Weights of a small transformer language model: width 320.
MLP neurons of a small language model. Each row is named by its layer, matrix (down: output weights) and neuron, and shows model dimensions 160-287. Each number is 128 + 24 x the weight over its row's rms, rounded and kept within 0 to 255.
A block is one neuron, or neurons of one layer that tend to fire together. After each block is what it responds to, as a language model described it from the Wikipedia text at the highest values.

L11.down53 [ 87 104 139 113 149 139 133 104 125  99 174 149 139 135 137 116 122 126 195 105 169 153 164 124  89 137 160 118  94 104 175 101 138  85 103 150 109 129 158 158 135 132 143 137 104 121 157 146 120 153 109 116 171 146 143 101 162 158 102 117  83 110 158  81 137 122 137 139  98 107 103  71 113 154 143 145 131 108 154 123 126 134 143 120 115  92 132 127 122 120 102 111 153 139 136 142 149  88 100 108 130 102  47 141 147 135  96 118 148 144 140  94 139 162 123 118 113 171 126 150 147  86 137 115 114 116 137 138]
L11.down70 [102 146 150 104 127 165  91 168 124 139 143 122 157 123  76 124 108 134 148 129  99 105 156  85 136 102 128 133  85  97 183 164 153 134 133 153 150 136  98 133 151 121 125 124 103 119 129 146 146 122 155 114 120 126 149 146 146 130 124 112 167 173 164 161 142 157  84  99 100 137 140 108 126 137 154 106 136 131  63 181 179 118 128 154  82 126 144 119  86 123 140 115 120 108 141 107 125 114 134 144 118  95 135  95 123 103 135 133 128 120 125 129 112 118 114 189 161 122 124 103 105 111 103 174  95 110 157 125]
L11.down138 [103 155 111 137 127 137 126 107 130 110  97 159 166 135 101  94 145 118 162 173  96 159 147  92 112 143 126 138  99  55  88  91 146 124 126 138 152 115 146  94 139  76 147 160 114 169 157 144 153 118 129 148  91 140 130 118 168 186 167 136 104 138 160 161 167 122 144  98 135 138 185 108 109 126 133 144 125 150 117 112  99 166 108 145 114 125 176  96 137 132 134 150 120 105 120 141 121 147 144 132 133 129 146 124 187 119 124 133 134  98 168 140 140 132 136 117  97 178  96 128 119 111  75 136 133 106 105 119]
L11.down186 [117 143 127 142 117 116 119 139 126 176 130 121 151 170  81 129 163  90  99 114 137 210 101 137  91  97 149 104 131 148 134 111 145 124 117 105 146 137 139 131 179  67 123 155 152  79 129 120 147  93 151 144 100  88 100  89 133 137 153 103 114 143  94  63 166 124 137 163 154 109 151 126 135 102 164 161 125 133 105 117 118 133  78  80  79 143 149 113 134 126 133 136 101 106 106 124 121 137  55 115 106 121 138 143 171 114 136 120 104 126 107 153 127  83  82 114 115 134 109 124 150 125 119 111 150 158 154 133]
L11.down275 [128 115 156 206 180 120 135 120 115 156 153 163 126 142 110  98 119 167 117  95 127 184 168  90 122 136 104 173 125 108 126 136  90 118 131  79 132  82 152 140 147 138 112 126 143 107 106 115 116 119 126 104  89 126 142 169 135 123 149 107 111  91 155 136 155 114 149 155 115  96 134 130 155 103 162 157 120 129  82 135 143 114 152  97 141  97 146 135 111  95 113 144 144  94  91  85 137 112 122 117 119  99  99 142 129 170 131 129 120 151  95 145 131 119 157 175  87 114 108 102 137 113 155 115 136  32 147 118]
L11.down280 [123  81 131 119 121 150 164 122 135 113 139 120 138 121  66 132 146 122 158  98 129 169 147 115  93 117 114 127 161  97 136  83 151 141 128 165 126 139 161 109 120 131  89 137 101 125 147 108 134 127 125 106 159 128 103 142 157 140  72 178 140  96 140  90 104 136 153 109 125  76 112 157 131 137 130 141 152 112 101 163 163 122 120 184 108 139 158  95 120 131 139 125 137 127 130 133 129 125 173 116 115 160 131 181 142  83 146 154 146 186  82 143 138 127 106 169  91 139 131 138 119 157 127  95 154 144 134 118]
L11.down289 [128  96 126 115 158 121  98 111 127 142 138 138 116  99 114 137 116 149 114 111 106 117 136 138 119 169 127 145 120 131 151  95 112 149 126 150 124 109 123 118  77 146 132 133 118 144 151 137 127 138 108 102 161 194  91 117 180 153 119 123  87 115 132 152 120 142 147 173 112 144 100 128 103 150 115 189 110 128 125 155  94  86 142 109 118 101  80 111  69 125 152 128 107 140 111  97  81  98 147  67 153 120 125 142 146  93  99 148 149 108 133 121 157 191 134 134 160 202 136 138 172 117  95 107 182 101 117 136]
L11.down296 [136 121  97 117 112 142 164 130 123 138 133 154 155 130 135 138 147 110 115 164 170 129 200 125 161 121 125 119  77  93 153 129 138 140 156 136 116  96 137 107 105  91 143 160 140  73 182 114 109 146 187 154 126 158 153 143 167 131 156 103 142 149 133 110 127 116 149 108 150 132  94 107 126 152 141 134 127 135 130 148 123 151  92  90 121 139 111 128 149  96 138 133 126 106 156  78 141 101 124 121 120 154 122 134 152 119 125 114 123 141 127 105 115 132 114 150 169 152  99  95 198 110 140 169 147  94 112 158]
L11.down307 [125 143 181 125 119 146 110 148  93 135 133 118 126  95  88 127 126 118 135 100 142 137 106 124  83 167 163 124 120 116 169 186 122 143 135 156 104 147  98 102 117 148 126 113 123 112 161 134 128 152 113 137 177 126 120 104 145 137  95 120 119 107 112 115 147 103 129 127 102 128 104 195 111 158 147 135  93 124  82 160 112 136 125 187 128 120 150 129 150 124 101 100  91 107 166 132 161 102 156 145  97 153 110 135 168 138 115 162  92 156 123 129 142 124  99 101 138 133 130 134 109 125 117 148 105 142 147 132]
L11.down316 [ 87 126 121 168 166 117 141 102 175 127 126 139  80  98 186 155 116 152 121 109 101 122 140 121 135 140  96 143  93 145 126 151 137 102 157 125 102 113 117 146 138 144 122 119 118  80 128 109 141 165 149 163 160 148 103 110 105 120 145 116  92 151 122 141 150 153 130 192 145  99  65 153 143 139 155 145 105 136 169 149 177  96 152 135 136 164 137 128 130 114 113 115 146 128 105 145 120 103 117  88 111 121 130 122  90 104 153 113 106 191 103 126 193 111 144 152 156 116 154 121 127 129 164 152 128 121 111 145]
L11.down364 [ 97 178 149  95 140 137 107 146 164 135 128 133 164  56 178 107 116 122 132  95 161 120 158 133 130 128 130 167 133 132 105 176 146 141 152 106  99 131 116  95 142 127  73 104 110 163 109  96 129  97 162 135 121 101  76 148 136 116 109 134 147 106 100  84 173 160 170  93 132  71 111 148 141 118  68 142 110 129 116 151 160 143 117 114 135 149 100 104 137 119 126 111 118 147 132 129 151 110  84 155 132 122 116 130 145 156 104  90 131  89 121 139 112 121 121  71 126 133 152  98 134 122 122 160 125 145 125 116]
L11.down621 [123  96  78 155 130  81 127 133  98 154 102 124 148 151 128  76 133  84 134 158 114  95 117 108 101 121 151 149 124 151 128  98 160 106 122  96 118  80 149 105 105 139 154 124 105 125 140 150 140 146 109 111 134 154 114 136 173 162 100 116  98 146 113 151 146 103 105 147 168 114 118 117 142 120 139 133 177 133 143 122 149 145 120  82 135 125 137 120  85  68 133 133 109 118 132 107 137 116 117 129 165 102 164 135  53 127  96 183 121 129  88 122 119 123 119 108 125 147 110 106 152 112  86 136  81 154 132 134]
L11.down728 [131 147 132 110 133 165 117 152  83 130 110 153  86 134 140 128 115 128 104 155  91 125 107 151 151 129 133 125 118 129 123  96 167 153 145  73  88 163 107 113 123 129 162 123 151 104 104 123 159 115  95 136 133 131 113 144 143  72 127 178  93 147 124 115 128 124 117 114 120 130 149  98 134 116 143 101 112 122 134 126 146 134 108 102 127 101 118 188 143 171 117 164 112 102 164 145 118  92 110 153 144 116 158 113 107 110 191 118 121 106 134 119 128 141 137 129 144  83 127 116 131 150 126 108 134 133 130  69]
L11.down781 [ 99 146 107 134 133 149 143 136 135  78 152 159 114 157 134 167 118 140 143 137  94 121 137 102 111 119 171 101 162  89 124 124 123 166  87 150 135 122 147 136 117 165 138 140 150 135 113 153 125 127 107 128 116 105 162 145 104 130 110 148 100 105 117 197 140 113  60 124 129 119 134 100 128 124  81 136  69 135 154 164 133 112 148 168 127  92 139 138  96 114  86 161 123 151 141  90 111 109 113 135 137 128 123 118 111 152 152 123 114 110  97 126 144  88 118 142 132 108 108 118  94  99 142 115 108 200 138 148]
L11.down961 [119 103 126 108 138 103 158 107 189 140 105 117 117 108 102  84 140 166 119  99  89 108 166 165 138 128 116 148  99 144 146 149 191 114 147 132  90 128 128 132 169 168 105 121 132  92 129 102 180 141 115 122 167  73  89 137 136 152  86 131 115 120  84 121 121 167 102  91 145 132 103 157 158 121 132 167 128 117 149  95 133  73 103 136 115 164 158 146 120 143 128 163 130  99 115 108 134 140 137 103  88 139 154 164 116 145 106 144 114 120 149 121  96 115  95  90 127 154 124 105 140 109 119 124  87 119 124 158]
L11.down1002 [115 154 137 133 179 130 102 118 133 140 151 138 187 137  96  95 128  96 158 160 135 129 174 130 121 186 113 124 120 106 133 106 117 106 121 106 109 110 146 117 115 148 170 167 134 105  84 146 120 124 126 144 136 131 110 119 164 105 116 128  52 115 133  89 179 129 138  94  95 143 105 119 131 125 137 130 145 121 122 107 120 143 111  94 152 150  87 139 135 122 117 101 129 148 140 140 135 120 149 145 106 131 135 164 133  89 107 113  90 168 123 156 134 150 142  91 135 133 123  90 110 107 139 133 124 125  85 127]
Description: Place-name endings. Final word pieces that complete a place name, mostly US states after "City," such as Michi-gan, Arizon-a, New York, plus countries and counties.

L10.down177 [ 91 161 114 136 175 118 118 100 109 140 162 127 145 122 108 146 114 137  98 105 156 128 141 166 148 143 109 119 115 119 119 120 118 133 107 146 136 127 113 137 159 164 100 145 138 148 107 117 157 125  75 114 123 157 147 131  54 115 125 105  93  93 118 143 117 106 106 115 188  92  77 139 143 145 130 115 149 152  67 117 146 135 138  91  98 138 176 155 139 164 157 129 109 140 144 120 108 153 104 148 115 174 160 152 157 119 121 123 130 111 108 147 162 122 111 119 152  81 124 143  96 161 185 135  99 166  91 149]
L10.down423 [150 138 186 175 144 158 162 137 134  95 139  96 126 135 115 132 104 153 132 100 110 100 158 164 136  66  82 111 139 174 168 120 120 151 129 139 160 137 141 114 141 152 132 165 120 147 118 126 122 127 136 183 146  98 176 104  73 115 123 161  99 133 110  79  85  98  93 112 148 108 130 125 110  93 147 114 107 150 155 102 125  96 171 135 137 126 136 150 144 140 127 129 159 111 133 173 111 172 136 129  91 106 114 158 122 168 168 100 124 120 183 102 144 120 121 134 130 135  78 121 152 124 128  96 140 148 109 109]
L10.down700 [137  87 189 140  77 114 129 184  98 127 104 136 146 115 132  91 159 109 163 147 125  98 131 131 113 165 101 112 139 121 176 111 104 165 147 105 118 137 134 149 121 179 175 140 103 123 118 128 171 109 143 134 156 105 121 140 162 121 142 130  85 157 107 123  85  64 120 151 127 120  85 156 112 192 131 160 107 118 128 166 172 109 129 140 156 162 116 128 126 107 105 155 104 140 148 125 125 116  99 114 118  96 149 156 123 145  92 135 131 124 130 120 122 142  91 137 138 136 145 123 103 138 118 138 101 156 131 128]
L10.down895 [149 163 124 122 122 131 125 114 155 107 153 147 165 132 155 150 148 129 139 114 129 124 175 137 114 158 138 146 116 187  99  97 152 147 155 128 105 104  99 146 117  94 137 175  92 137 116 142 162  83 148 115 134 129 124 107 129  67 146 133 117 100 110  73 111 121 127 129 121 123 124 112 142 115 140 172  95 116 102  91 118 130 149 103  96 117 119 148 119 145 135 121 118 173 160 103 153  96 138 116 142  92 132 142  99 106 134 140 133 144 114 130 124 108 136 133 190 117 117 152 176 131 151 133 106 147 142 121]
Description: Word-initial vowel fragments. First subword piece of a multi-token word, usually vowel-initial and after a space, such as op(position), ad(hered), app(roved), ex(plosive).

L3.down693 [145 107 112  96 174 129  95 130 207 130 170  89 141 131 121 141 110 129 139 170  99 114 138 155 104 178 173  88 110 135 112 120 118 164  98 127 137 101 104 154 142 146 125 153 109  93 104 142 112 122 139 111 117 116 150 130 189 165 140 147 148  92 125 116 129 129 108 121 125 109 152 122 127  99 168 138 141 110 116 134 137 104 142 134  93 149 139 112 126 120 121  77 107 125 135 145 115 134 140 129 114 125  97 112 120 156 128 108 164 119 119 154 103 151 163 136 122 102 160 110 125 106 179 101 153 113 112 117]
Description: Comparative "than" and word-suffix pieces. Fires on "than" after more/less comparisons (more than 900, less serious than), and on mid-word pieces, especially -ist (chemist, vocalist, suffragist), plus rect, ign.

L3.down1248 [120 126 109 130 112 162 143 146  92 104 142 119 147 125 139 134 149 126  67 147  93  98 128 102 115 114 132 161 142 110 147 124 119 182 117 122 113 119 142 140 113 116 104 114 140 155 103 159 165 136 147 150 116 142 151 163 176 147 112 137  86 115 132 174 151  84 115 110  90 109 128 138 100 180 115 148 125 189 150 122 114 132 124 112 100 142 118 153 159  92 132  98 141 137 125 138 147 140 135 148 127 126 129 146 117  87  79 152  81 113 107 166 131 153 103 181 104 125 125 137 160 138  98 165 135 147 153 149]
Description: Mid-word subword fragments. Non-initial word-piece fragments inside longer words or names, often in tables and lists, such as beauti-ful, Ad-di-s, T-ex-as, pre-di-ctions.

L11.down6 [123 159 153 162 128 115 122 109 115 190  93 132 126 141 138 152 114 157 115 105 105 169 113 101 118 111 169 120 117 118 108 141 107 136 109 113 118 100 147 131 141 181 112  93 136 107  65 141 105  90  83 138 166 157 108 122 170 121 132 170 131 171 139 100 174 101 114 125 116 117 174 130 114 169 163 117 114 123 112 116  93  80 134 115 119 106 158 106 105  62 135 125 113 126 117  99  97  56 111 123 141 139 126 146 122 151 119 166 160 177 131 118 150 128 101 118 126 145 144 139 129 133 143 114 146  73  74 198]
L11.down100 [143 135 109  75 144  72 125 168 120 119 109 147 132 155 161  93 141 108 144 167 159 145 126 139  83 160 122 139 117 107 133 119  92 166 121 128 128 137 134 126 121  85 115 123 131 160  85 107 131 119  93 164  90 146 165 130 140 137 128 125 118 156 106 113 116 136 173  98  91 123 128 101 138 142 113 150 120 151 128 151 144 136 141  91 165 136  88 153 126  88 134 115 105 140 155 124 137  93 101 145  94 123 126 119 102  90 139 170 142 143 113 103 148 138 120 126 155 117 134 113 107 140  88 101 137 111 165 121]
L11.down119 [137 114 107 124 126 160 110 130  99 160 150 128  98 129 125 125  76 162 106 129 101 120 126 133 143 134 154 116 146 128  52 130 129 129 122 133 129 143 129  92  91 128 157 130 150 133 164 162  86 165 124 162 168 160 123  78 152  91 151 133 134 151 118 152 168 124 123 101 131 102 213 115 131 120 117 143 163 113 159  96 148 130 167 109 160 152 132 102 118 140 124 169 145 121  80 130 155 117 106  98 161 129 116 177 128 134 125  92 153  95 106 146 138 184 118 152 174 122 136 124 107 153 128 141 112 129 141 113]
L11.down314 [108 144 116 138  93 139 122 174 156 179 129 138 128 119 116 101 131 119 156  96 138 119 154 110 101 119  93 167 156 127 175 153 156 113  71 140 125  77 149  90 114 115 115 121 117 131 140 106 120 127  97 106 112 112 134 160 118 128 122 104 128 132 135  79 119 128 137 126 134 166 160 144 123 113 129 146  93 159 136 123 157 156 139  95 155 123 156 162 118 123 115 164 152  94 150 145 159 119 131 148 129 100 150 141 120 126  92 123 127 111 131  98 121 123 123 104 176 156 135 104 124 155 161 147 105  68 155 151]
L11.down491 [129 150 121 114 137 159 170 127 123 153 133 165 116 108 116 138 144 116 169 178 117  97 116  99 145 209 110  96 139 156 113 112 111 138 132 172 107 126 150 149 109 101 151 139 131 124  97 160 152 129 185 123 142 103 140 115 173 103 125 119 113 142 118 131 102 130 113 115 112  98 108 177 132 120 106 118 159 139 133 133 111 114 106  80 140  82 137 168 122 114  99 108 132 165 128 104 149 142  95 138 101 100 112 147 130 125 112  85  84 135 111 136 164 117 126 178 108  87 131 144 142 136  98 180 152 128 146 171]
L11.down514 [125 141 132 126 112 162 135 179 161 142 155 156  98 105  99 154 125 123 100 122 135 136 132 109 107 128 153 163 137 129 136 161 151 108 160 114 137 157 126 137 124 137 125 122 113  99  96  98 126 130 119 161  69 160 122 137 120 158  86 138 110 148 123 116 133 139  93 140 146 130 136 129 133 142 130 113 133 155 126 110 144 155  99 126 169 168 121 151  73 111 136 112 175 127 115 124 147 122  96 105 138 117 124 110 178 141 139 114 151 117 129 126 108 135 133 101 102 112 124  92  77 133 143 171 149 144 114  91]
L11.down515 [148  99 128 155 124 141 102 184 143  90 189 153 118 132 131 140 151 124 132 157 150 136 103 112  92 118 128 102 147  85  80  98 170 129 119 124 108 120 122 117  94 137 127 109 130 158  95 211 150 104 127  92  98 129 143 138  88 125 127 136 143 137 132 119 128 144 126  94 132 152 119 140 109 123 128 142 103 182 114 139 166 111 130 149 114 130 104 165  52 124 100 128 118 130 106  82 170 169 139 159 139 121 112 109 137 112 137 138 181 136 178 109 139  97 126 151 164 122 156  84 109 141 127 159 124 122 171 137]
L11.down629 [102 163  64  94 160  75 149 123 144 110 126 135 125 140 112 146 134 132 104  81 159 122 125 146 153 121 120 116 119 146 146 153 168 116 145 134  85 136 152 151 141 104 121 153 117  81 142 187 175 110 134 162 156 109 116 139 114 147 108 115 113  99 142 126 122 156 139 126 126  75 148 111 114 136 101 122 101 146 156 131 131 142 135 151 117 170 157 131 144 119 160 110  85 111 138 146  82 163 148 146 101 148 150 140 141 145  99 136 106 169  77 105 109 116  82 166 138 103 154 141 178 112 113 131 132 128 101 128]
L11.down639 [135 134 124 123 119 120 145 129 119 133 148 147 106 132 140 118 168 144 114 165 142 168 160 131 133 132 137  98 113 131 118 130 136 109 137 159 149  72 156 110 137 138  98  98  95 132 111 185 114 103  79 144 120  78  96 190 139  99 170 118  71 154 136 131 142 100 158 110 148 134  90 142 129  89 105 178 103 100  95 127 121 128 153 146 130 176  95 113 112 168 112 133 120 103 135 125 127 105 158 142  99 186 123 153 162 137 151 132 143 121 160 130 144 126 150 114 113 185 136 135 129 136 138 131 120 174 150 115]
L11.down700 [147 142 159 146 112 151 130 139  96 118 116 183 149 102 149  99 147 117 123 151 129 137 106 138 114 143  85 120 110 146 111 119 122 213 162 108 118 131  97 129 113 116 155 141 134 146 116 104 131 126 162 105 130 120 141 116 117  71  84 155 137 159 151 129 121 137  97 106 121 129 129 111 115 148 116 139  97 142  93 131 139 143 125  90 124 116 115 157 150 137 106  78 122 133 169 138 146 118  98 132 118 141 143 136  94 128 114 137 135 172  72 150 108 151 155 147 147 148 113 150 116 164 120 106 114 105 118 154]
L11.down890 [147 133 115 123  88 162 186 176 116 114 129  86 118  94 107  91 137 140  78 218 122 145 118 102 135 109 100  83 111 122 104 121 159 127 107 115 134  90 175  92 123  87 147 138 125 130 137 121 104 118 136 132 138 108 108 107 135  67 145 107 102 137 157 124 138 135 125 116 127  84 176 124 155 122 104 150 165 130 159 161 133 141 134  80 122  88 155 116 121 179 117  90 142 104  94  92 152 136  96 136 149 148 147 110 133 131 115 148 173 110 114 129 123 118  85 132 127 105 207  81 164 116 129 161 112 146 150 151]
L11.down937 [152 110 152  93 141  70 118  99 121 180 127  86 130 128 111 105 112 136 129 142 115 104 156 121 104 140 152 138  92 103 155 127 107 138 133 113 131 155 112 136 158 142 167 115 120 122 128 111 102 165 156 131 156 139 109 138 154 116 159 108 153  54 115  93 126 127 118 132 118 115 122 134 132 149 122 140 101 156  96 123 153  98 135 137 155 147 134 108 109 150 139 127 102  98 122 129 139 135 144 115 132 147  88 114 120 126 146 151  93 153 120 151 128 184 141 169 203  99 150 126 129  85  77  85 156 100 125  87]
L11.down1048 [159 118 102 166 140 105 132 150 135 142  81 143 129 112 112 144 135 140 151 132 151  75  86 160 146  98  94 130 163 117 120 119 139  78 135 114 160 138 108 104 161 127 131 145 113  95 162 114 126 115 173 136 119 115 166 112 120 128 115 131 134 114 158 129 147 101 116 144  70 164 128 130  93 138 135  88 119 134 106 157 126 125  86 171  94 108 159 151 152 154 164 163 122 166 114 125 142 127 138 140 158 143 107  69 129 150 110 146  96 127 150 104 152 128 121 153 159  83 167  91 141 105 117 149 138  92  91 138]
L11.down1103 [127 139 100 134 104 126 118  97 166 134 110  92 106 123 119  94 103 105 158 148 143  98 133 125 135 120 159 130  91 112 104 108 112 180 136 121  79 136 193 140 168 148 173 122 124 135  95 135  91 189 129 171 158 145 138 175 103 131 163 112 110  99 147 148 125 114 115 165 141  96 115 128 158 123 138 101 146 134 121 101 113 117 155 150 143 125 109 171 132 129 115 153 117 102 135 159 117 127  92 150 168  99 139  92 108  89 126 136 130 173  81  85 124 136 101 122 120 121  90 126 148 124 124  84 151 106 135 113]
L11.down1146 [140 185 122 171 103 136 125 128 146 130 135 136 138 124  79 131  90 114 114 163 124 123 148 143 116 149 130  85 189 107 124 170 120 135 140  93 103 152 132 117  95 170 193 117 175 119 162 136 152 115 134 106 130 139 142 124  90  89 121 136 150 125 119 140 120 121 131 127 122 138 113 148  95 138 144 178 126 106 146 136 105 137 121 164 110 108 168 142 117 131 106  92 108 125 136 136 139  96 100  84 110 141 139 135 186 120 113 113 129 112 110 163 152 146 107 128 104  77 136 115 150 162 137 104  82 138  99 100]
L11.down1166 [137 127 101 132 146 118 154 185 135 128 178 138 149 174  92 130  78  95 138 151 120 153 101 108 143 119 132 151 122  89  77 134 141 134 125 123 134 151 137 126  98 176 136 157 131 131 137 163 156 142 143 101 107 174 110 155 104 159 129  94 118 140 165 109 117  87 127  97 148 125 157 112 121 132 105 108 132 142 123 161 121 128 151 115 139 101 174 142 167 102  66 147 111 130 178 127 114 139 112 174 161 106 105 140 149 151 120 111 148 123 167 151 116 153 130 144 138 122 157 137 114 133 152 136 117 127 106  76]
Description: Early mid-word fragments. Short opening fragments of ordinary words broken into odd pieces, strongest on com in com-mented/com-posed and ce in s-ce-ne, also w-hi-le, s-c-ratch.

L10.down199 [149  91 144 146 151 157 116 113 117 125 114 128  99 118 132 140 154 138 106 110 127 156 127  94 119 154 136 140 152 124 137 113 153 137 147 167  96 128 116 127 127 116 121 104 126 131 168 150 106 126 164 110 129 187 119 141 141 124 119 104 166 136 147 139 128 118 111 143 102 147 120 126  94 182 115 176 125 128 142 168 142 149 139 133 160 104 112  99 135 152 143 149 116 126  97  84 119 107 128 108 147 110 100 166 138 174 133 129 135 141  80  87 172 174  94 110 154 129 129 158 132 129 124 129 134 144 112 100]
L10.down459 [ 99 100 122 139 163 113 149 100 123 168 127 156 131 120 122 139 139 150 129 153 117 143 118 127 107 131 125 161 119 126  97 169 109 111 111 122 121 104 126 152 127 102 182 166 128  95  94 143 134 175 130  75 139 140 140 107 148 126 127  87 105 153 143 115 151 148 112 148 159 157 129 114 112 183 151 156  94 102 155 140 122 120 138 102 162 144 140  87 121 114 183 121 152 195  95  93 132 102 126 115 147 145  90 183 140 149 113 130 119 120 144 105 133 128 101 112 161 168 156 123 126 139 137 107 142 167 144  93]
L10.down789 [112 121 127  97  79 147 130 109 139 121 136 146  94 141 102 103 116  81 125 157 135 100 116 156 105 175 135  91 159 116 143  99 145  98 142 150 139 168 122 148  91 118 125  87 111 137 173 142 100 139 115 123 122 161  94 134 131 102 102 100 128 124 135 156 103 102 173 140 110 163 154 158  77 117 107 150 117 121 144 153 186  95 107 107 129 117 101 102 103 120 140 138 138 138 145 109 185 131 140 114 132 154 168 165 126 152 138 129  98 148 143  92 128 129 102 144 108  97 118 154 136 151 114 114  95 177 126 202]
L10.down1072 [182 106  94  74  78  95 124 135 160 139 130 156 122 145 106 121 132 165  61 137 111 108 163 175 128 143 132 105 150 124 123 126 151 154 158 110 145 106 158 129 152 137 138 115 125  63  85 113 103 121 124 126 181 154 146  99 129 122 150 134 123 161 116 108 100 132 124 128 121 180 154  75 174 115  54 149 170 101 155 140 147 105 140 172 172 126 142 131 126 100  99  97 127 161 130 145 137 106 135  87 141 119 130 136 130 146 102  86 126 139 136 111 150 117  96 152 177 119 148  92  83 148 171 136 146 140 118 174]
Description: Proper-name final pieces. Last word-piece of a multi-token proper noun (person, place, team, company), like Carl-son, Croat-ia, Amtra-k, usually followed by punctuation, 's, or a verb.